Part of a small language model's weights: no biases in attention or MLP.
MLP neurons of a small language model. Each row is named by its layer, matrix (gate and up: input weights) and neuron, and shows model dimensions 32-127. Each number is 500 + 25 x the weight over its row's rms, rounded and kept within 0 to 999. Numbers have three digits each. A neuron's up and down rows have the sign that makes its largest values positive.
After each neuron's rows, "fires in" lists the words (lower case) most often at its 100 highest values on Wikipedia text that the model never trained on.

L3.gate648:491465500500456534494464508540505511494501495491514457478541512461488487488497488501530539489500535504499491508533510506484515510516534480477499504471518459480495518503465479528491509473499513519531484504494484481533477521491482484522506456520493486475509544481497476496520487479489542476
L3.up648:500462521496453512508490520553518516506514510472515473484546511459487479488506515471517552511477502509494498521536509540495511519529531476458495501463527470470488497502475507523484498458521497520528492514489471478536475536495489498534506455508497512465515529472491470486541485474475535474
fires in: "but", "however", "although", "though", "despite"

L9.gate527:485490517553496527480495515539541509539482523472491505490505515503519491483530520516478450513475496488518474484550465492504470471492515502518481501489535489512515470492512511529497505535543470499507514523486501508489525519485498509497479543485495501499515514506504533529512491500490493494
L9.up527:507507519557438500493518489493494482531547505484507487537485496505495480464489465524528463494526497506497515506534513534474484491519501501549504545524489470492512501521494468549497506479479503511487460471518496530516494521496486523531486522509489502519511521482504476479527498472544518467
fires in: "and", "in", "or", "their"

L3.gate634:492520489494468500495531500506534507460521503537497501483494535507511508489537472482425516459499514529507528488481456508507470497496521483493470490552487502493486464472536467506475442526500502502457551501457508532490490509511497495479509478529482522543487480474483485518536497533541480488
L3.up634:493505537528486535489499510501456510549475544493488470496504513515526553501514489490500466557486483511495477489487497522516449490506474507544537508536442457504499485516519479499493500513486519478503497549464491499498506499535530466526494540470502462511520463552524504529462500526494498500
fires in: "council", "hun", "cro", "mar", "bjp", "uefa"

L6.gate598:477479532513499499504498474503511494523507512499499510496476483487523551459514466526526477511493495489529523504482517507511499503463451521548476496508543535524487509477483516511532460435469535534503494501505499475453494474482511525490469523540498508517476496567505479504495530514545486531
L6.up598:488483474517520513529509469487495551492482488464508524532494492497455511479472481483470498489509482456476463500483523513510494518538504481489494545474498479535486507510471486491491526501470502557514501495540458519494508499472506529516520512482487500472523516458471488491519507532472507491
fires in: "from", "full", "split", "co", "short"

L9.gate255:544518523509492486511518465518524501525474527471533511481516515483463520508461462530490494527510478506535478552488465509539475534502469542502506527471497478457533526475520500512507518500525496506530477524500475517477494514554498523495525502502516512501523415507510469458496486536531507558
L9.up255:483527529515538474470489518540531547500483462475475542515467469493526482457505493483532506496505493469541524470513485476520462499472481472521458514538542456507522526508555471482568526484502531521488490497479506503489525497483494467480468527491450518523550472509484491486507441467544460484
fires in: "that", "a", "no", "as", "an", "to"

L8.gate398:512528469480517492495556510480468471474503517466528511509515522514540549501481505490528525562468490512526493481466530523447552524488473484485507515514489503494496483521496568530465514520467521523486487488513539514504486550502509508556503461507484531496503485494530477494498491511525493525
L8.up398:481533456496513462523491535468481507527505474544502498505468511494498493496481482481523520504536502515541527488455512521497481531515545452530499497492483490485480542499505541495517496480515526483499503490547532485510482488483510485468491499527450498460518488501485540540515508466475512470
fires in: "of", "in", "from", "to", "with", "that"

L3.gate329:540458509516467515504498521494512499522524484522473499505519529467490485504503468537515514535538470478493510487496484478480492534467475546482475454514507524463532493493516475504494503512473454502498515505529513498494493483470505461455489517472511488503504543479501520540493463509516464481
L3.up329:534472505523467511501489519483524520512512476517486496487519503463496478497508453525517507513518469480480496484524479505480499545465475532466469467531506511459542463487509478516485515523471444538485506502512488510487491483474496447465488527468494472504537511459504517534511452553527464497
fires in: "national", "international", "state", "federal"

L4.gate943:509489524462539481479547514491522471545447493484479502462496487471457526502488496472531479507507501490497469469491518506519496480487474461503509525528458449506507469549541496488451507485466528515491461478536466493538482499517518490494526498507435467520542548501499501499455487490465504505
L4.up943:445470503501514494473493507515514515523522427492463458516483536478513529484544526506550502474455515503490503514496544488527487487515494495477554531472485474483444506534526522469507557468493532482492522500490516528495513527521514527498487557491493505497495506502476473516511476498498512517
fires in: "al", "scored", "alarm"

L8.gate326:470482485473540504530508528484501531492519514491502509519486539530516449501504504535559509467497527486493523484457512495497474464487472493486521460441515455516494529500510558517506478494565490482497491461491496478516518517503507532531513495500497524530509449538536486470489460523474500522
L8.up326:536492497449496463534528493506510529491488471509468462513498517473510476503503502515520526526514513476525516488484507505501550479491460548502480526461525493511488476472513524470457482533484499489466508485490500460492477523470505509492575467462509516484479551477488509463496517513552482474
fires in: "time", "to", "years", "first"

L3.gate231:490463532501513525500510502537498511534453509463512499511501524534452537507527518525498507508497520502473492488495492490499484440521491509502493513518468511502478503527474485510472537511533549504469543513489496470459503534506516482544491519520485491545474485532447459535480496540502433497
L3.up231:492495535475510524527501503520490482527462533464498539534520504515437533503506492531525514500482488491515494496470518471509468455494498516505487510498471511509498496533507470497471526546498532524506528520490501503456497532487492499503486513503475496533479505523442445524462515522506459503
fires in: "kor", "fra", "ger", "cro", "mar", "hun"

L3.gate532:532534470503498473501499511503530504503505427486469509498484525527468527560476502530528534511497451486465465510490496486493517497506539479474501502466509521467496519510497526493491502525499514495512481478513504502533483536521488521494538527479473507500521482522492489492466523509458552447
L3.up532:510481543503518485517519489481500496460468504490519487500498465516490524490508504501519486517519512520467480477498502497516506468486496496498517502476483547523478496518517469538498524478435538472465519532530477494542470524500501499487483490460512463525508533523499522512495551520495472509
fires in: "al", "title", "alarm", "success", "sep"

L8.gate997:472489564534524507543506521475526490493491501544508504504488514539523500511532487523533505456529511511497501518490508503497484514499495490519522519517502526510523528484463542498474505479456457485476506490530466522538493518510529520504496535484483477519502485489547533538468528478502462545
L8.up997:496544475485507522525502529475532512526519519517494504506488519518501496512530517530472553478441512516469493473498509520485478497512501453517455492515549495505469489466497536459461507485473517512515506465500507501481507526546499546503503521523495520462474467492487498465503488516483513505
fires in: "under", "by", "from", "head", "president"

L8.gate802:496470551546475511501487545556493478501514519508466503561528496507518522519514450527491484543502499500522470538529520487526492502497477538505487459502480490514493444490500506489529483518479512492501475456474540504462510493490512547500454507526515521499560480525498495505488474487489443522
L8.up802:531479500498490494500541524499490514481524492482518496544500457473509524490546477447539502482524507521496514499488519522483490492480495525488483540511519501509505543447488481507431478465473479466484445544462459503491506515547500476468509505527475496537453497476495517496488490464503504485
fires in: "and", "or", "place", "other"

L3.gate452:550549531511474483534550500510493535461494490466538495542513520509470538508522498540519520481513501501512476490480474462497455509500499461523483504482531459521545457520489467496480527500460512541517489501544505497490490530471504509540468480522467490536504489490497475502502523476468524506
L3.up452:445462526518492485541501498488508520513472476468503473508498501465541481517508470538496516562507483531443543498526509484494537488473497462483516513502488539466475529449511511487480544536467508488500488522467465480503487501545494484474511520491520474489470494505507533495526526474532499494
fires in: "al", "assessed", "alarm"

L4.gate304:470493523553520523507458543500489500477516477517513476542480484476517511482513478527488463538433546441505440503501443518515502463474520491467482496472508508528518500524502488496494539538467512502529465488481510533508511544496481531468488421472506484480504497479503532540468490542500494495
L4.up304:478502521467497498520538452517482500497470487530520460474456500517460473505476479464500473511519516493513475498496499482555514499462486502517551528495451538470507511496510491473467487457490502531481464504509529500455510510447524485475511473517466517530432495486461469522518518488558524508
fires in: "within", "during", "inside", "director", "file"

L3.gate160:539432476485519547489454549487502504510519523509493528520526526466511514496468532564499497507512496510502450481514497511458504500556506483510553478487576490503503541478440483511485491465489488548481523486466504468468521493528518464498505478503504483523498511481562482510507486506496480474
L3.up160:526493489494482559493505505456490453476458515558524494482483484476515473537557493504541499497508514486496505505524523501498528488494495484468498512523519525475479513506459502463475548482518437531464505451476503496500498490498499489515516484513518492501473492505484505495527502493489515503
fires in: "21", "31", "41", "71", "61"

L3.gate32:528488505515474518478496516468507523486514486518465472481507533489503489511549503542509463494521520525533552513528478484522464499467466524512525538509531518483539495531496485500490429527468488502505531467514492506503498503491468477500497527492490484530491507483511491539503493475523462502
L3.up32:492518505482474527482483497491516511478532494515499497486525536445467504506524519501509499472541499504508546495505475486500488532456488544492530492552451516463535505497541511542452473509508457504484509510486526511497492473461533490499458520462516487499481505492518514489533520492513481490
fires in: "state", "national", "county", "federal", "province"

L4.gate378:491553471483496480501470488528517510505522514502473459538488471485499519550475468494453470513519481498507500471499516525521508446520501495534479489484495485479504460525456527545535508486504473450544510521493467513504509525495444484512490502478473460504533529509531502497503499471530536493
L4.up378:488542486527502491516524519531522475465462489473484539456514489496515485503555502505473539472502533507509527505497533485461515494480475498478488493495512516472458506510517516527485514515456500472467518527510498489509479524555498465532460442524447511458536507479453504479549537462484509503
fires in: "for", "following", "after"

L10.gate926:489487516488518540499520519489541496523504506506474492544511509541528507503507525485512536540483479457488441468484530548484471524470497487513489518489531514532510496517518515537511442494477489451474564546525557520495511514493524503516517504470502512530541443531509486502513441450470477457
L10.up926:467481479472487463503526543501492470463492501497536499470447505488453460512488485544459479523496480498528511516485509506520525486467485510515480486511457481513499521565492525467471491478498456475438458520491556488499537480462525507511538550507456532496481519500494541494481486523546542542
fires in: "the"

L8.gate99:509500498534498500497553504518514486512502494466483530540472496551489504481494496470499484488506486502510519443510547529576458460466510547479504488492487505496528491530495531521507519492505490522482497480477522541488501513529508535515532496513487488457536511473508499514502447505481481489
L8.up99:480503515494531499523512495506488501516491504509527500527495523494489534502491514533494525526472498471502495484514466506528494464481435447491513508467449469520481528451490476540494494511519495537546481478538458515530520478493546536497527514483510491491528546503472543488544526499537525491
fires in: "to"

L10.gate147:512541552531489512531488474523507491466474516500496472501471544484551498503493539477491509527514491475514488502461467562486483500514492511509515532475474515493477529491468533494475511522514493512524512500533522569538527528515532517514511499483484514493492487527503549472490505516505517512
L10.up147:546509538512511524495455497518501504483500485537499448464481516454539517497480499462502508502516480524503492496423508512514506477496496490538507512502477492494509534513516515502494562532500509491502496477527501488536480513522486506522515437481476503471481516476494472457479532524481528530
fires in: "march", "july", "june", "september", "august", "october"

L11.gate137:502474506477530542502524492457513526509494546461465535524489536500496524487536495543463465518492516518528465494522515478512508501451502512575505557472504454466533468514483512495512488471496521500503505489512495533508484503541503481524533491518475506533462482523483535485482475508471468506
L11.up137:503500491456507432468500479490497479495517502492443459507526475517536503512512485503505479489464515487469545474517516510507484534521522497521494498501524487494497458548500511529504546486526496532462517515513480474538506542537484476493478512470521494480487478486443533491561498482494515507
fires in: "the"

L10.gate485:516492487493530500480551498475517528489499490507482520523482492477512514504505544514491526552455524482529432496471514483516465497462499526532476488491498472492519496563499502493458470452536483488511547493540501499497490525491555498559517519513506467517465508486530472516468507487489505536
L10.up485:471507488451521511493487491499487501476493485522492497502452484480500498480550485476456540459483522470479470499494492472496433517474514544554532445527516491528463473468455495495490462455538454446476488510478521556519520514520537481491494522557506509525515482524461480505503474506503493505
fires in: "the", "s", "in", "theme"

L3.gate244:515515474502507504488513516518500555497455508506508451491500538489499504502520476485476488472520475496490485495531480496507475480535515484499450553485517500491468522475508504481532533516495481482475493514551465511493475538532495512509474521514500473513528492526480525517536477459523481506
L3.up244:548480520502537536519531498508537453485464504532513470520505566512504543503507488506518528495502468516498503495538473526492449490524501489479514513519475503487516528464452512511472514479478488456469516521478507476530477498509498483465481490490551499567515502528470484505531513515539485501
fires in: "born", "died", "birth", "retired", "away"

L8.gate295:509503513434520483520485503464538546476521538486462494548504473525507496466507485546503467486526500497462499507446504461489501553484451511551434507475538496519497529507530510496490496503493506531500505513478516479485510540511497478462497475486524500517473512503516475518448477540475507510
L8.up295:533509504489509517496503480509522481480503455484451488461507434485514535482550502512537518498526518503477522516494530493463512524521500498538495480537523502518473517533493513489501502472499497526482505500492497463522504509474495500510486557519482508527411546532509469549497510506483481511
fires in: "the", "all", "play"

L9.gate919:486486506488509453488474481494552472472494518518497493491455514511524501457491482464556481521513493532437447488524505465536496495504560481541479505529514539503484504536500513510545460502527492464515501502457482522483518479492495506498458465515524473485481470495505479529480492508503489498
L9.up919:522519484512421486492468529536537458510466462542514498452482492480514540466442477496486498469489492509484491523524495513472495494507505511464483522507510505504473556546510503536508513532519467510498525520455511494495486442517473529486474489483489479464496486548542448510485554478540468507
fires in: "years", "war", "of", "year", "s"

L8.gate514:494510528433468462516507452486484479475460534481470487546513485483480493507490504517528462556506493470478469486506484509509547532514477516462483507542461514510505493528502508517476506483480507523525526473485487521458503507527514561513478506466458526513502473492504467487490485490490508524
L8.up514:483491531516537490504473478504486519517510506487448508497510501527524492462469477537556502469497478504537495504512507513467532540488535535500516499504468502518497501496530472498494468487535524534500468506507526495497502520477473524501486523504501494460509546531450451496464472500477475497
fires in: "as", "to", "with", "by", "in", "on"

L6.gate881:507508508487500526529522487475512486504497531487525541488449462493485486541464475474495487483529484496490445468489515492541476489482469502556483494478523497466491489496503496511465488540495470433533520498512521534491511488535517485507470511495523446437509556476502555515476534552546526519
L6.up881:540513482540496530512481483480471537511489484518516537512527469441519465462489509480466500473477467472502480478487478485517489518488502518492491549478556480511440535531518536496478485530466484503441533519524451527531506508544491484464455487507476489492518489480440530501531499462528525548
fires in: "on"

L3.gate167:486489486470491463478467466482474514469523485508512498558498476506519516467502509547463489480527490461488474515496515545459444496536522489504529583482526520495502496499472508521565504550462480462444490520444552480508524500546467539525506495461467464467486475480506531475490509459469514501
L3.up167:509515499465494473522481478467471476491528509503514494536495510543498506470432488473491522554547489490488480500532486488471416465505512526469484474508514502529496484523442502519490496489503494450483501472530499501457480526485511499500488491470521521504460492538509497475512509501499511499
fires in: "through", "into", "with", "been", "via", "using"

L8.gate661:550504490517528523512485533493530504501495515530474498506495527504468502531528497461522477535537496490506467508521479533520504500518478485530521520489493501527538510481477545533508440472534495513545525524459521475506484495493524536519507543528524473540491487497535544517502485482505506539
L8.up661:515526469491487482519539482509503516493521533487501480469465518470485496543508531477508516539488491512521479505493486480531476483505469462516494511488462501501517513513542511496489519492519497503484492454504507475492478462485509488519512515549506473510449513506554537498539488508515528543
fires in: "the", "of", "most", "s"

L11.gate510:500496531473497524453490487532496523501489511512441519536478491509516477505521485509468513539484533512468506466589486497528525464463498467510491500486513483534532471521495516509484509484518526474505494512482456506520513509507536462517420491492457494498531537519493523470509445517531465529
L11.up510:518494528491491507468472524491472513533492520475512465503490495500548504506475439487552497519521545510504515521523507484505480502503514526494480497482499478526550500517532513505542496458530448488485476479519520525492504521516503471550496523491480515518465482503470491454527504486500538472
fires in: "a", "as", "the", "how", "very", "that"

L4.gate931:529426489519535540492479533512485525474496518521470478484487488478536517485485553512524488504488500491500478502508515522490505488493508488483502510503494483504519481487502545520490480481494506493519495456476523500502553555547522513522469508474510504535462451533481476513518501535501492518
L4.up931:491476459479505524545474491533480493513484474511513482452529503499481507487559515502503483522511505514487479518497495461486503507478519464466521485506505456519500507536513499502480470519492509510512536482491471517495509468506514477534504426491494504526524483482468488525505489484457497454
fires in: "23", "21", "31", "73", "43", "33"

L11.gate839:529507533500506454476503525488523480500507539502480496538506530552526509489529514515501524442510469509536520515479543508514527468535504506497493519519491497513504514531512501521472471453451521511492506491500474494549482518516488520488533521511492518514474477535520512516452448469470457507
L11.up839:510452516522557483483513521468520512478502503535495524507539523507539433526506511551436507499494548497506500486461524491499480502523525516516455523520489505514503475520523519507500517457550475510492501478493449514546505518499533522502516508538495516485461436515481530528506513464498506502
fires in: "in", "the"

L6.gate851:519484488496493518550493484560493492508564519518491481484476502508496519497521511509533477541497544465504537516494476500525526483487514524473495526526486549498505489420473509473513502504558501481485490532487562488527514491473492492454479465503460460534464474532479541501522502489460525486
L6.up851:512477497509535505526539560453500487462493498513469510472509496493537470523471520453537506522487501525485486504462500507501465508521498528468486460483479490510497491500508540496470499490473477464521534519486489507467542515517525484494499526478511468535512464536514498499487489488497519532
fires in: "2023", "2024", "2026", "1973", "2014", "2006"

L9.gate1016:532507493542450508521463484544510523560527493501507489509476504478513491541481535499470471484508528500465503528520483489525505474507474513484528525497484507503573475495468499521510478475432477516499529511456502514501511522491496522492532495494466469490498536495537509459512520486485466469
L9.up1016:518531503546511481492509525473548485505462531487513498480495548454536488502463515527501507482476510506511480515468561488513513505474489529495522475488477512486505558485499506536481479429485471510488514474478510536504469477533477491535496504523501491503498466521531450504500517500467475498
fires in: "to", "of", "following", "in"

L6.gate407:526489470464485561493515512476484565512513553512490497517502536504501506526494504478524438522512465456486493520500456479523475550463541536492542508470492505497487533483487518486505531496493517483524466523499515465485470539532463491492488510482486461504500541520458519445452547504504528483
L6.up407:523474513533458512475503512521506517511513565505521496489491532495506537496507494510535512525528474472500485525520447505521547529465510514520542508490489489498519530542441500478462515475495522431497506511507490490488468543479477471528463521550532473527500501520502527442441506495528520474
fires in: "who", "whom"

L10.gate1020:508527522530484496468515503497515492516525547502505529550473495505541500481485520477552473527525537505477485519478484499512481495530506544531483510525486527495501505488513510539506472517495489450517544488490452533489506479502479492480476504433504499493532457543526467509475472513486503484
L10.up1020:475470461468541469511467481522493524484490491462475523472503497518518541518492495560490476555494520467510471496453516503474544514502492488544495544502498484531463545480504529499528516475509492510501503519516520477480526500525526507495538505482501496505489484507501446532487479493492529544
fires in: "year", "of", "well", "0", "season", "time"

L8.gate505:516495502477487488498498527486493480475503496508508532513497491460483465477483480470511515499545484501519524480563499523525517497452493496483520513488523487502515502488509518494484527494545496480527528492497514511489473478541493517476515502514518496551487493528513503508486495514519521517
L8.up505:478488496519469512510516490513478543500498476481492507481486517447524524531500480491548471515516518507514485434513511473504464467500476492494519493481541506495458499492554514506528527519517488522491504467453501462539506530476518507529490485534540540531507494471523507515482462492547504543
fires in: "a", "an", "part", "one", "member"

L4.gate591:494495531499515504495466488489503546491538520497503510504475482520511571494505502509480496506544501486533523469478478493520510466487523473487487500477549531554533501465459519541505529483492473497441499485544524496459498523514503468498514507497464468494536487490544481512502483451490503510
L4.up591:443523515484546510534492451498500456468473489480489493510492529496451515480517485512504501492518526474544516508512516441467516511487536481489514503472528477484507524515541533505509492515477474550513498481516526521541496517516517517511499499488500454493502488449478502489535539484475482514
fires in: "from", "found"

L11.gate554:539519504498501485486507495542482481535501537494515506553511460517500442504501495503491526498502503486494505474516487546524480469501466554505520497512518515521477483500481511514480480512526491484502501501544466477499501478524533479500483466444461502467509464525497490497529441449534468454
L11.up554:509513468481505518476469497495474517543477486455529472525515499520470427519491502484496478506464517465499517480493470487534488505480486561514525493468518491523506501532506503483463535514463455487487495483524487506520525505467487512497456497514518488496461510468476521521497448515510479535
fires in: "on", "from", "by", "in", "since", "until"

L11.gate334:527486512493501501488484459526483565528464512455477516520524504509504506469529490475493501495523531512526495501451462527499526547515515538514521518480496459501480522488483521519482506490499509507520514510498539498499544537514517508469447494501468523520526538491498492528504518577516494485
L11.up334:486456494497540521529498525546484481469462546504515472494529486502545505512492513526482540497467505508476464482473445528477505503480458489537495486505504499527473519494516536508497480511538509475498522522519463484493526483471554463528467481523478509501487547530496485485491519458467518507
fires in: "march", "september", "february", "october", "may", "june"

L4.gate976:545483519495501487513522532473517481490550457461508507511459530461543500503493466502485507471502455537478510563512511457552498547508475540499459499521518498522518490542511503480474490490465514518504551503501468468507494487507510538468512509520485508542521528518493512496536469532534505524
L4.up976:481542487450516505537505457445535526493534480524511460527447485469493513479508502492507517490477506534488522495461468506447507464532459469490449473479478541508490486524463545476488490473487535512465469509479445457502517491471501504508529510499494502490476514474465475511494513505532505463
fires in: "well", "all", "far"

L6.gate103:530506446506514533518483511485511535473535494470482480509489450469506537481543493532486517492495497526506487522493512516486511521498516496507470492512477455488510480531506498527516502517448523510526545494491499479527522516527498519499497482499515498507530471506507502516488472531540540507
L6.up103:530471492489505510504525509501536500488484486520502505510476503476484520507541511497474520431539457518519520518486530526504513490528461537524501503431501474460471513515512528545506506498518511521463527515472520522518473436500501466451474460529512482499509489481504491516523520518507510466
fires in: "for", "under"

L4.gate131:535501484550511518487456509520491502502478506483473470465555536510513502523502470512508491503487510505466499539482489523490505523513523506469485510472519493469501525502471517512490521543517465478509489525495488511529483490559472522514515482483449504490505507545490482519523528487484503449
L4.up131:537494494521519538505479468515520467476463485512500472443547513501508452527512478518499478514496520534468496539495481532492503512492493495463497521460465491468478513478503501500480522513521495514512465506506495490518442489543474503502515478501442495501521518540477509490544552484490500483
fires in: "death", "died", "murder", "accident", "collision", "life"

L4.gate615:512499488548486529468476569473511551556524498490477534494531493479508496494447548515499479521470468484487502472511483509490513525480502548504498532525484468535509445487480528492464530497523519468502511533514495520473466498512495457480477509488488480520526501483492501499520511503532511481
L4.up615:501487462504488522509514507497540560525500519531514534478527507492533527514503492503524530478509502512500528488478512496489454484484504521507463535493509518494502529523496502503494507487516466515525493526513496505527503480534517525510449552517505488472499475490480492539472543511514511522
fires in: "who", "whose", "whom", "where"

L6.gate1006:555487512525473524540495466549520502532487521512510483504496527558475490494492496471493498499511467471450537496514515522515476506477472547494473485515517506485537479482478541552536525502461459505497509526532479497490490469544477478519483509471517481513539463488488471492487470476484512477
L6.up1006:512498484513521520511503481492480503494520482513512484505498506472510467496498517517450504522471523475531528514496469476551435506509469447521517506529526512518511455523496498511464505490464468504500544449493480499487491481480510505514518484513453482491520568530516487521521522482514537525
fires in: "of", "for"

L11.gate529:501505501481484503480484514543485483496467485516481490509472542515508490502509534504491518522477532478547503483491524532510446526464536511471456484489511498507491487506503534523508500480496547509468473501522544495506507482502489474485475489520518488478546483491526488538439521509517499535
L11.up529:476499524512453451502519499526467452551519516522494495502486501481474486521507477511466487477480527491514511504459494486529468545480503493489494495484521515554482436538516466488526501494516495493467505464484553521481506486474504488459536484530508510498489536506476528524475463488520514568
fires in: "and", "as", "of"

L4.gate711:472470507521478486487502489522513480530497500521516496561479512489480524455525491534484511517511476474523440489536475487482478459492510474498523493554508502485499471496475496549515545529498528476502503537483516509481529487503459515513485458525489498451478476495499564469481462478509527489
L4.up711:473491507470506507485521488469461507514477458485497512514502488546476529501485523548484515520499475471492435500477492521527470480494487479493507473502507495501503477509468474503486513492489470494475517509496523510482511492494476463490490479516486509478474486463491488501466515452461503564
fires in: "into", "within", "through", "inside", "under", "via"

L3.gate718:536477519543507524517467480487519515490528477541485463498511537462543489524548499558530488488575487528500514497501507492516472540485502520512487519525516525476554474511532516529504470531487485540496457509461489527511522488511533521460491533489483470542519502497490474523523469502533497509
L3.up718:529517532544490491520477485509513504501523458512517460505492519438508527506532487555513507470566502482494524501508511475510488489465498512511494520529533516457554479529532512508520449537475483479479465494488507494480502503471533520464495505513483522498488551476517536517526504463511490518
fires in: "state", "county", "federal", "regional"

L9.gate657:474487509509492500478540498538480480451480517556508492517459477450487485525469493537453515480530519477504483489477477525548416508479482518522458444518499523476451479502509487505470524528536496478517530542475498524508464483514476505497497496538490534495539508495495478492450501545494464554
L9.up657:491483535517516479513523515503460495477516505510491510521485542447521464501453520488550544485474529482487490487465493517513483500508494489487498485469518509480453494462546460512505464500454481481476470556484466484473504437516491490469534520523488499465534540497454481520488507475503532526
fires in: "on", "to", "under", "along", "them", "him"

L11.gate487:481471476523538513491517521503547529489504527489489500498490515519536525502485514484457482469497476503475467494517503486531544537530504492519541490501486489516489528494494512494502480500508478468533511495478498502493534518574487531496475488493503487486526511536481486512512507524497487477
L11.up487:547486441503478504508513509483501493493483475479510501508480495474499520533528517479461499494528484544501518568493502475470527471501509491527533534494549492510531526519504504534484451507528468476483496529463523466522488535501520500499521446534492561484502527480472489484526529506569532517
fires in: "for", "about", "a", "of", "over", "to"

L9.gate280:503511480505459518531503485510524508545472536527484477456532493525475470542486512465452514496520490495499547489494508506504527515525465533470482552480507520512503524501485540485460484474470483493524521474506513480531515490494512516503483479465477512460529501537478483489532548487449503487
L9.up280:484546468481495521481463486504526517471497489508487500501520535512489504542477531503495520513485469491520476510457528465449507557507524493530494493514506530534496506457464521507485482482501480491514481478496470503564483448450483482468513487540516485510482511524476564477488534469521476459
fires in: "by", "to", "100"

L9.gate891:548483514470470490491546559478479501531533523534490473518531496519507475543507467477505449550527498455507478435526522528491517449495530533481520512497490546484468450517496521484490518505473500496527525495520491493491518509486499478524514485473467534497484498486504511522458472516456472534
L9.up891:454550466550513514461487534503542460491492512505489479569509471511491451482486516521476525523478503488522435532478478517489510524503513497505498520441542509519506500509511496544473503483504491523536507517551454483530494513471460484469531474469466484505495513516512519537474468507529442523
fires in: "in", "by", "from", "and"

L10.gate57:490485557481486502522519505524504478496490537512503495491469475468503514497495517522509437528520532503544500520530490546493495476481494479500471510512496503507495480494489487496506502470517487462549495505485472486480489535533463472515491534501529501552485462520507512495475494478510506478
L10.up57:499459514440497487515502483475526494480477527460539508489490449499476521484492445493481461529523530522479464531468497497484495521461465518477499476459496510507478495482510516519486466495493525478493474527536482536507486503483501467488507480500546525519445444539477502483510477518504476468
fires in: "part", "the", "of", "led"

L6.gate597:468517518488510469506507503459464482505469543531507462492499495537453470499472468527497528482490526475528482542486522497501505524490510479563467462460504538514475492535462542507491532483469489469487508509521475506553493483522504497526509494512483499510477508488544521506511433512478475486
L6.up597:470475500541495459479469538464490464523456551504515462556457496489474473512474492505494504504479525450496470529510502522515510502527495452540470470508522524499492483523465575536524527525471507501521520519476502508519497486520463503546519485504515490493505501485517534500517456518506481485
fires in: "by", "in", "at"

L9.gate447:508483480443515502571511493472490510499500518521508524504510502523483490529541546496505509492515517512535477487443523489506474527505527477495524523436476490502496560524511511498480503507491489517495490490509522511539487483546527526513502483489491445538536496498469491503539496501474533454
L9.up447:488501458474522474472487487524486481523485512522509473482515551486435531527506542553498513492466500485489487504477520488515562507490509522531480517511456475507502538472525530479507495490480511524557476496544518486527515464512489503481519527508467495511505541508502529487525477472492525503
fires in: "to", "by", "for"

L9.gate316:497466498516467528498490536506510523508508499500492495532506490510485499474528509463484520483517521466494493505527506510526534489480494522473466454456499463488508490480524515479514456520468488495516483519463476512502514536531468489511533465506461491449532519480543499504472537471511528539
L9.up316:517505513499425519515483510474486460507501506503492493529492524524474525501514537496510510483506484528511526492491502506459492487544528528462488478512511490473472493487431464503457485475502475496512476533525484511520476522453495470508518483506497462537488495474522521499486491517499553446
fires in: "s", "but", "p", "however", "since", "g"